config.yaml
n_layer: 8
d_model: 768
n_head: 6
n_kv_head: 1
head_dim: 128
d_mlp: 3072
vocab_size: 13895
activation: "silu"
norm: "layernorm"
norm_place: "pre"
norm_eps: 1e-05
positions: "learned"
qk_norm: false
attn_scale: 0.0884
bias: "all"
tie_embeddings: true
parallel_block: false
init: "normal"
init_std_qkv: 0.015
init_std_o: 0.00375
init_std_up: 0.015
init_std_down: 0.00375
optimizer: "adamw"
lr: 0.000524
beta1: 0.9
beta2: 0.95
weight_decay: 0.37
lr_head: 0.00578
grad_clip: 0.5
warmup_steps: 293
schedule: "wsd"
decay_fraction: 0.886
decay_shape: "sqrt"
final_lr_fraction: 0.05
batch_tokens: 131072
seq_len: 384
doc_mask: true
train_tokens: 904900000
steps: 6904
dataset: "wikipedia_en"
MLP neurons of a small language model. Each row is named by its layer, matrix (up: input weights) and neuron, and shows model dimensions 368-463. Each number is 50 + 15 x the weight over its row's rms, rounded and kept within 0 to 99.
A block is one neuron, or neurons of one layer that tend to fire together. Before each block is what it responds to, as a language model described it from the Wikipedia text at the highest values.

Description: Name-joining and, name endings
L2.up1022:52 36 67 45 46 32 53 53 39 49 37 17 71 44 41 29 50 58 37 43 40 55 43 68 71 70 47 52 26 39 43 66 44 48 54 37 63 40 39 39 58 51 31 55 21 72 65 36 48 46 38 47 44 39 46 56 77 65 67 54 65 61 64 65 38 49 50 34 37 59 59 66 30 43 61 63 84 31 22 48 36 08 45 44 28 49 63 62 41 49 49 42 27 42 64 44

Description: Names as sentence subjects
L2.up642:60 67 64 39 59 58 56 23 51 49 55 31 35 48 66 66 61 63 52 61 62 43 57 71 68 39 59 33 50 54 48 49 63 39 53 65 54 43 77 56 87 33 33 45 45 53 39 42 58 47 50 58 60 55 37 34 79 70 27 41 28 40 55 71 28 67 65 74 43 62 39 34 24 11 84 58 39 36 36 48 37 27 58 75 25 52 64 40 69 33 12 44 54 46 48 44

Description: Pre-verb auxiliaries and infinitive to
L4.up1406:70 43 40 32 52 56 42 56 56 66 39 44 61 71 70 13 71 42 58 46 86 54 56 58 64 49 59 44 55 42 53 62 32 23 42 59 53 83 62 49 76 64 56 67 29 37 44 34 26 53 68 38 56 35 43 46 55 28 52 78 29 42 63 59 41 85 76 55 26 57 35 52 48 62 53 41 76 56 56 32 43 37 73 22 56 55 17 38 42 41 49 72 74 48 51 74
L4.up1966:73 36 66 46 54 64 48 39 49 53 42 32 57 30 27 54 54 23 79 58 59 40 58 66 09 45 67 33 25 44 35 51 55 37 38 21 51 76 48 38 48 37 58 70 55 52 50 38 37 53 84 63 50 63 43 57 37 52 58 45 41 61 46 45 82 43 60 66 27 67 60 39 52 46 63 60 45 37 63 42 75 58 56 39 30 60 70 40 55 72 49 46 84 51 59 17
L4.up2740:53 66 46 49 39 50 48 38 32 42 65 54 28 57 57 63 53 44 77 43 40 26 53 43 10 23 17 58 75 50 81 07 49 69 56 56 60 63 59 45 64 50 42 43 64 52 35 71 34 56 57 40 47 30 13 35 69 29 69 17 59 58 40 60 41 19 42 60 23 56 42 68 41 35 56 41 41 63 57 47 48 33 55 53 41 76 63 47 37 51 42 84 38 69 76 50
L4.up2909:58 43 36 50 63 53 53 47 56 67 45 54 40 21 56 49 41 38 48 56 50 15 44 27 17 47 54 58 50 13 66 50 54 37 61 54 30 59 44 41 80 53 59 42 51 58 46 43 34 42 56 66 33 21 49 22 43 60 64 30 21 48 66 46 40 75 25 53 54 64 40 24 37 66 50 46 60 46 39 53 48 31 34 41 14 53 44 56 31 28 47 78 76 36 70 78

Description: Plural clause subjects
L2.up1951:30 22 56 46 61 56 46 39 33 43 57 54 51 61 52 43 55 26 42 70 63 39 51 58 36 42 37 99 44 47 38 36 45 55 46 75 44 38 52 74 41 34 36 65 40 58 72 45 55 34 53 26 49 72 27 58 47 49 30 75 76 64 61 64 42 51 62 44 56 56 44 49 99 42 60 28 51 57 56 54 42 31 55 59 44 64 19 42 77 36 59 42 64 49 81 51

Description: Sentence subject before verb
L5.up224:65 25 47 50 30 48 39 38 41 68 47 57 39 61 61 61 29 37 68 49 60 18 38 22 38 49 57 64 62 37 45 43 52 44 62 24 39 81 30 31 89 59 24 41 59 44 40 44 40 52 56 33 06 23 31 25 48 40 62 47 36 37 63 56 62 48 42 48 58 68 52 34 56 57 67 42 57 47 43 44 53 33 57 45 28 48 25 46 52 50 58 66 68 56 64 69
L5.up243:56 57 74 43 45 40 60 12 42 37 22 20 52 19 56 55 69 38 58 50 61 15 62 53 33 37 50 47 40 55 32 43 62 47 47 42 20 47 58 36 56 50 34 48 40 55 70 58 63 26 44 34 40 51 31 34 66 52 69 48 24 33 67 90 37 57 28 76 81 90 51 65 29 39 63 44 30 57 43 38 29 40 52 63 31 27 46 75 46 27 04 54 53 69 40 70
L5.up425:65 32 40 44 55 62 46 50 60 39 41 43 30 40 32 41 73 50 39 51 68 23 45 30 60 09 55 39 33 35 58 64 51 61 56 39 27 33 63 33 77 41 37 44 48 58 48 50 51 51 42 33 40 20 43 17 64 75 46 62 34 37 80 78 30 56 45 45 37 54 53 25 34 44 50 60 61 32 37 44 57 39 47 46 46 71 47 41 28 65 73 30 77 44 52 60
L5.up659:63 41 45 27 42 53 61 23 79 52 40 33 18 32 62 45 52 49 50 42 59 39 62 68 70 64 55 32 64 32 57 43 68 52 45 53 55 35 48 39 69 45 19 55 51 41 47 43 36 44 54 57 57 29 54 31 53 46 48 36 54 05 79 42 31 44 38 50 43 69 43 61 43 43 91 29 90 56 00 53 52 56 65 47 48 56 48 47 25 16 30 56 24 47 71 69
L5.up1060:47 56 29 25 47 76 48 31 45 65 37 39 36 24 40 47 60 65 62 30 51 20 60 53 47 44 55 27 63 11 49 61 50 63 59 66 69 63 53 45 61 35 44 35 37 57 46 65 50 52 54 42 32 37 15 23 62 77 44 55 33 35 57 44 32 44 64 40 45 99 47 45 51 52 77 45 34 36 31 53 28 12 27 41 67 47 16 48 37 42 63 58 53 44 90 56
L5.up1312:70 70 63 31 54 73 41 37 53 55 35 59 23 32 73 37 55 36 59 39 22 32 29 35 59 54 56 79 42 51 75 49 60 49 56 69 33 54 59 50 79 63 43 68 39 50 55 54 24 47 37 41 46 55 44 34 54 63 46 70 31 53 62 55 23 77 67 53 80 41 41 28 39 28 62 62 72 40 36 53 47 57 35 63 31 22 47 56 51 38 61 69 72 26 56 67
L5.up1376:59 69 52 41 40 62 42 53 32 44 23 55 19 44 89 34 73 36 67 53 48 31 28 58 51 46 55 51 42 41 65 39 42 58 34 52 64 29 66 35 73 63 43 56 33 44 49 50 17 55 38 37 17 43 31 36 75 59 66 41 54 17 50 45 34 51 68 46 77 71 48 41 66 36 70 47 64 51 40 59 61 53 49 55 35 61 55 28 64 58 61 71 55 69 54 62
L5.up1503:30 26 29 40 49 33 45 45 64 66 49 40 54 55 45 35 67 45 40 49 61 62 48 46 51 55 49 32 50 33 56 64 42 31 58 33 52 42 39 60 57 57 35 51 56 36 56 47 40 45 56 54 54 20 51 45 44 72 52 80 25 39 98 33 26 57 73 51 42 64 47 41 67 47 72 69 74 57 40 64 40 49 50 69 25 44 52 29 37 35 64 51 46 39 53 28
L5.up1887:96 68 72 48 35 56 52 42 54 32 61 42 14 46 61 36 66 48 44 34 68 45 35 58 62 65 38 81 46 19 51 45 41 65 73 54 56 36 57 43 82 67 32 67 36 47 59 45 39 45 34 58 42 41 62 38 74 38 53 53 31 34 76 56 44 57 61 50 63 73 47 44 48 42 71 31 63 62 19 35 65 51 70 63 32 28 53 49 57 65 60 65 79 56 43 48
L5.up1952:88 54 46 32 81 39 39 55 62 86 54 43 02 55 48 33 68 53 27 34 55 53 62 31 48 59 42 85 64 21 64 51 27 67 56 70 46 50 66 51 70 23 50 64 34 43 50 63 68 45 48 34 60 15 50 44 52 66 46 48 41 44 61 40 54 73 57 32 58 75 55 53 44 46 42 56 78 42 33 18 63 26 27 71 26 59 51 47 77 82 45 57 48 40 46 60
L5.up2108:86 57 49 38 53 57 43 57 46 53 18 29 33 50 73 58 54 58 53 65 49 72 29 43 65 66 31 49 27 36 44 33 62 31 34 58 40 68 60 72 33 72 35 55 66 49 60 74 27 89 46 52 43 41 12 58 52 44 19 33 41 43 56 15 61 51 47 37 54 66 46 52 64 44 65 32 73 42 30 59 42 35 79 43 61 49 47 44 47 53 55 63 38 40 55 55
L5.up2660:59 58 51 50 44 35 58 24 47 40 46 31 55 22 67 48 49 49 36 38 28 25 26 78 34 29 44 57 45 54 45 41 46 35 68 63 31 56 71 17 46 66 55 29 30 47 64 60 36 51 49 51 48 64 55 48 48 48 47 59 23 46 62 54 62 88 52 68 48 41 52 62 50 43 75 49 37 65 51 46 45 20 50 70 43 45 51 48 36 43 57 52 15 57 62 65
L5.up2847:40 41 66 33 73 42 46 49 25 43 49 50 35 72 48 47 34 18 96 50 48 26 25 33 55 65 60 36 34 43 56 50 53 49 71 33 57 40 39 59 34 40 57 31 44 59 41 47 38 41 26 62 51 44 20 52 51 59 27 62 42 52 60 56 44 11 75 71 70 62 44 50 46 43 51 53 43 45 40 39 51 41 65 36 59 59 28 49 62 44 51 73 41 33 46 42
L5.up2875:78 68 63 39 38 56 58 48 43 47 53 20 18 60 47 31 64 61 47 36 63 56 40 41 60 65 52 33 28 41 75 70 45 75 56 55 63 00 61 46 76 35 72 60 38 49 40 72 19 52 32 44 21 25 54 40 61 59 32 62 58 37 56 53 23 60 58 40 76 53 41 46 40 81 69 58 90 29 51 48 44 29 50 54 56 69 28 41 57 64 68 51 59 33 53 57
L5.up3005:79 37 40 49 61 72 29 52 31 44 47 58 34 39 48 56 31 49 63 37 59 11 33 42 48 24 49 43 40 13 31 62 23 30 67 57 50 73 42 54 78 33 36 52 55 71 40 53 38 50 54 51 44 54 40 36 48 54 51 58 32 51 57 75 32 78 41 75 32 60 44 54 31 48 58 45 49 64 37 68 25 26 41 40 32 30 18 48 60 20 53 73 79 39 67 55
L5.up3070:67 70 37 45 38 49 32 66 48 56 15 34 22 43 48 44 50 54 62 69 49 21 25 38 60 32 31 40 78 40 44 47 44 72 53 56 37 50 41 43 65 58 34 35 49 53 44 41 08 44 41 53 27 45 07 18 74 62 57 52 57 42 33 31 33 00 35 43 66 60 45 48 56 59 57 38 36 28 52 31 52 29 39 45 63 56 38 44 53 36 50 58 52 48 60 77

Description: Location-phrase continuation
L4.up157:29 52 72 27 55 40 34 53 31 59 39 26 47 34 67 42 83 35 44 69 67 47 56 53 14 48 38 34 21 54 42 32 61 62 63 38 51 34 65 28 44 85 41 50 45 60 55 51 31 60 45 42 52 76 41 61 34 50 45 20 53 50 88 69 31 36 51 64 77 40 45 43 56 44 51 51 72 69 45 33 85 51 28 56 48 63 75 71 43 39 34 54 50 61 57 25
L4.up1576:59 20 60 49 41 65 36 34 47 58 74 46 18 60 41 38 61 36 49 79 59 45 36 30 40 64 58 67 40 40 36 74 41 99 51 56 28 54 74 55 34 36 66 48 60 51 46 29 22 60 43 51 22 27 18 49 32 54 37 37 65 39 68 27 52 29 43 57 65 69 68 71 46 63 66 60 62 32 38 43 42 60 65 75 59 67 43 41 59 50 51 53 56 37 58 34
L4.up2891:43 64 91 41 37 53 45 30 16 41 48 31 39 70 59 48 36 07 40 92 66 62 48 50 60 72 58 64 38 52 72 39 34 74 25 61 32 74 45 39 56 45 59 30 42 44 51 31 26 58 75 74 34 50 31 55 39 50 27 51 71 29 74 50 42 29 56 67 42 55 53 63 29 45 75 84 45 40 26 34 58 47 27 76 63 50 47 55 52 63 52 52 63 61 58 47
L4.up3054:68 53 76 52 64 56 59 43 63 49 53 38 55 42 59 38 32 41 29 81 54 32 30 57 46 52 40 64 43 60 58 44 46 45 37 51 49 28 69 38 68 64 73 35 46 58 51 49 51 55 62 52 60 43 49 39 66 44 56 28 27 37 60 81 28 52 26 69 55 63 39 63 41 36 66 46 66 37 13 43 75 45 83 71 39 32 64 23 47 62 49 69 69 25 53 71

Description: Plural clause subjects
L4.up1115:59 43 61 61 52 44 52 45 56 85 70 67 27 51 32 44 56 42 70 54 62 37 58 58 45 67 46 26 66 20 40 33 33 72 51 41 46 56 40 66 59 30 59 44 49 58 56 52 49 48 21 46 41 54 41 55 65 54 53 39 37 26 66 80 44 46 41 71 37 69 72 38 48 36 72 57 34 42 59 48 42 66 44 45 33 67 68 37 49 37 63 55 63 57 69 43
L4.up1720:48 48 56 40 56 43 58 62 59 64 53 69 36 64 70 47 48 38 52 56 58 33 60 36 32 56 57 64 57 37 48 17 54 55 48 53 44 58 40 52 62 46 53 49 47 47 43 66 37 62 29 64 33 47 49 54 61 53 58 27 59 44 54 40 29 78 52 48 17 60 45 43 53 33 37 58 27 58 42 52 43 52 36 38 44 42 23 46 46 38 53 28 70 58 77 65
L4.up2085:71 68 46 59 63 71 47 15 62 46 42 63 24 14 59 47 43 59 76 51 64 37 53 53 50 12 26 38 25 35 61 45 45 77 55 57 50 53 49 52 71 55 37 49 41 64 75 37 40 43 44 29 24 37 25 37 63 45 74 57 26 53 59 72 33 46 64 69 38 45 50 45 46 40 62 53 47 31 39 38 77 46 51 53 25 24 60 48 45 40 57 76 62 63 61 68
L4.up2379:61 64 35 37 21 49 39 29 42 54 55 54 46 48 71 70 36 59 45 55 52 33 18 30 44 61 37 51 51 18 40 29 64 44 51 45 50 51 28 73 67 33 54 48 64 64 50 39 09 48 23 66 17 41 18 30 42 66 55 58 45 59 29 57 45 41 27 49 42 48 49 56 56 55 68 18 37 38 31 49 36 53 57 35 58 49 40 45 55 17 61 56 64 34 85 69

Description: Subject before verb
L5.up178:70 71 48 48 75 79 51 47 58 70 57 68 39 46 45 47 34 49 51 58 63 34 40 42 24 59 59 35 67 37 46 32 41 58 41 31 33 55 65 61 86 56 62 45 45 78 66 52 44 55 43 39 30 22 51 44 58 51 46 39 16 57 60 76 60 56 39 57 35 73 58 28 47 41 60 47 28 63 47 57 37 45 26 73 20 41 12 56 71 39 62 77 53 61 53 51
L5.up271:73 40 56 35 68 87 45 51 33 93 54 36 53 47 69 29 48 68 58 54 40 42 44 41 51 65 75 64 29 30 43 47 57 51 52 44 47 50 43 37 54 47 32 64 43 48 63 54 73 33 77 41 48 60 53 47 75 37 36 51 61 58 50 74 33 74 51 37 29 78 58 49 37 40 45 53 48 67 20 46 51 35 29 42 46 58 38 63 34 56 63 56 37 72 53 59
L5.up861:38 53 49 43 36 52 42 31 47 56 65 35 54 50 62 73 39 22 84 57 29 54 46 47 42 44 42 37 76 40 42 12 41 42 61 64 40 60 54 68 39 33 30 48 52 57 51 59 44 44 46 60 18 36 63 49 44 46 60 29 39 63 31 61 60 54 52 45 29 57 36 50 65 52 67 40 62 61 35 42 92 32 38 46 68 11 32 01 32 38 58 38 80 49 45 40
L5.up951:78 45 36 59 69 58 63 61 67 43 39 59 30 20 65 63 56 58 61 44 71 17 48 46 51 41 41 48 69 21 50 64 43 38 52 47 34 61 53 33 91 47 38 65 41 53 57 38 49 56 48 52 59 51 55 21 46 40 37 59 54 67 64 33 63 69 55 54 36 50 30 33 30 31 65 39 48 38 43 70 56 59 77 39 59 54 38 32 68 33 66 73 63 61 42 54
L5.up1350:67 40 45 44 65 44 26 52 54 72 49 42 36 56 66 65 62 75 75 53 57 57 59 35 41 70 34 68 40 10 24 47 47 47 50 50 61 61 52 65 66 30 26 74 38 69 33 44 54 42 68 96 57 36 40 35 35 62 45 37 54 66 50 51 15 48 60 47 52 51 22 58 61 30 38 53 83 43 34 59 54 73 48 35 30 39 57 52 45 31 68 49 54 27 55 59
L5.up1413:64 40 65 53 68 47 42 71 36 65 20 50 21 40 49 52 72 42 39 37 34 41 50 51 59 45 58 57 65 36 54 56 48 59 26 64 56 46 58 56 58 38 15 49 34 63 59 27 26 54 59 54 24 55 42 41 42 51 53 61 54 48 78 56 47 43 20 38 31 66 44 55 47 54 38 57 38 67 35 42 44 66 44 74 56 46 77 55 47 45 42 41 66 57 47 54
L5.up1877:67 59 55 61 40 60 52 49 38 53 25 40 39 68 34 85 45 72 54 35 51 38 65 52 56 35 40 55 49 25 69 39 55 55 52 44 26 54 86 54 75 46 43 71 46 71 64 36 20 55 38 14 42 55 02 30 10 64 51 77 22 61 56 58 64 60 53 40 64 34 39 45 27 49 56 67 36 53 53 70 68 31 43 72 56 43 42 69 29 85 58 42 64 43 36 45
L5.up1892:71 57 59 57 35 49 51 43 93 56 21 49 44 46 62 50 67 62 59 34 51 74 34 18 44 60 42 52 62 47 27 69 25 74 25 45 37 51 63 47 51 53 36 62 46 55 73 49 55 55 35 47 29 21 32 27 83 62 37 42 46 51 59 41 54 70 58 56 14 85 61 50 62 22 37 52 56 45 50 55 76 56 48 48 46 34 41 28 51 64 66 43 55 31 59 44
L5.up1974:67 83 63 46 28 53 54 64 49 54 42 38 41 64 49 66 64 60 56 44 41 33 62 51 76 63 58 48 67 35 38 00 39 45 36 80 58 34 35 58 66 40 49 66 40 73 42 80 35 61 55 30 47 31 39 42 65 63 54 34 37 63 60 35 31 49 39 42 39 37 37 53 19 21 71 73 54 50 52 56 67 32 41 40 64 51 26 39 41 49 51 61 66 57 51 35
L5.up2094:62 52 62 54 39 55 38 48 69 40 49 54 41 55 67 68 35 26 39 70 48 43 50 56 58 43 63 61 56 54 37 32 55 60 72 76 46 54 43 79 54 45 60 60 66 51 53 38 61 46 29 63 18 32 62 72 51 73 47 44 36 63 20 46 48 76 69 92 53 95 51 69 50 48 51 83 43 69 35 43 27 60 40 46 55 24 66 64 73 54 42 49 78 62 70 45
L5.up2148:70 47 62 35 60 59 49 29 34 54 52 66 32 48 58 31 31 38 47 46 29 54 49 32 51 56 50 60 56 44 39 52 41 18 58 52 40 56 39 58 76 27 48 39 51 40 38 78 65 19 57 45 65 16 28 66 57 60 28 20 44 72 64 92 41 39 44 82 24 57 26 38 43 65 56 67 45 21 56 47 74 50 53 59 22 47 42 75 50 41 47 46 65 36 52 44
L5.up2295:66 31 47 49 25 69 63 32 37 48 56 59 41 79 52 53 47 14 44 60 44 39 58 28 41 73 56 43 62 23 58 36 56 68 76 53 56 53 21 46 56 41 60 23 47 49 48 79 55 64 57 58 22 05 46 46 45 39 31 35 60 45 44 51 47 52 57 23 59 63 32 45 56 27 38 47 69 41 29 44 40 75 59 44 60 38 73 51 63 69 72 64 76 25 51 45
L5.up2334:64 43 52 55 30 57 47 36 50 27 65 44 33 74 56 40 31 60 85 29 56 40 40 31 52 52 49 47 38 30 26 50 44 54 43 58 35 39 48 46 69 67 66 54 61 94 57 76 32 52 56 50 52 26 42 44 31 52 41 27 31 66 58 63 58 49 74 62 19 64 46 46 24 44 58 53 39 58 49 50 48 41 73 37 31 57 86 47 54 29 25 43 90 48 70 64
L5.up2647:71 51 27 39 51 86 44 69 51 52 48 61 24 50 64 50 61 48 40 36 42 50 56 31 53 61 61 54 69 00 51 63 38 63 73 64 53 62 46 31 73 46 50 62 69 65 58 44 14 51 50 60 67 54 59 49 46 65 38 29 43 67 48 43 60 64 52 65 52 62 23 35 52 52 13 67 64 38 38 53 47 38 51 46 58 29 14 56 45 53 78 50 57 30 54 82
L5.up2787:56 23 62 34 57 39 63 66 04 44 53 53 58 52 58 51 49 45 69 41 57 50 47 54 25 55 32 49 41 38 33 40 41 47 47 49 38 50 36 32 60 38 42 63 79 35 51 89 52 62 65 68 52 58 37 65 30 53 39 32 66 36 71 57 70 42 39 55 43 86 51 41 46 47 36 56 83 38 41 51 52 41 53 33 51 38 54 33 49 54 42 64 53 29 64 24
L5.up3030:46 45 38 65 37 73 46 43 76 58 53 49 35 38 52 61 39 45 39 55 62 43 60 51 24 41 49 49 33 32 61 21 47 39 42 41 22 81 42 65 52 39 47 24 47 49 73 52 38 53 40 35 40 46 35 40 44 59 89 48 50 67 45 72 27 32 46 47 07 41 70 57 40 45 52 47 27 37 50 49 54 38 37 54 46 66 51 24 45 27 39 49 50 45 77 67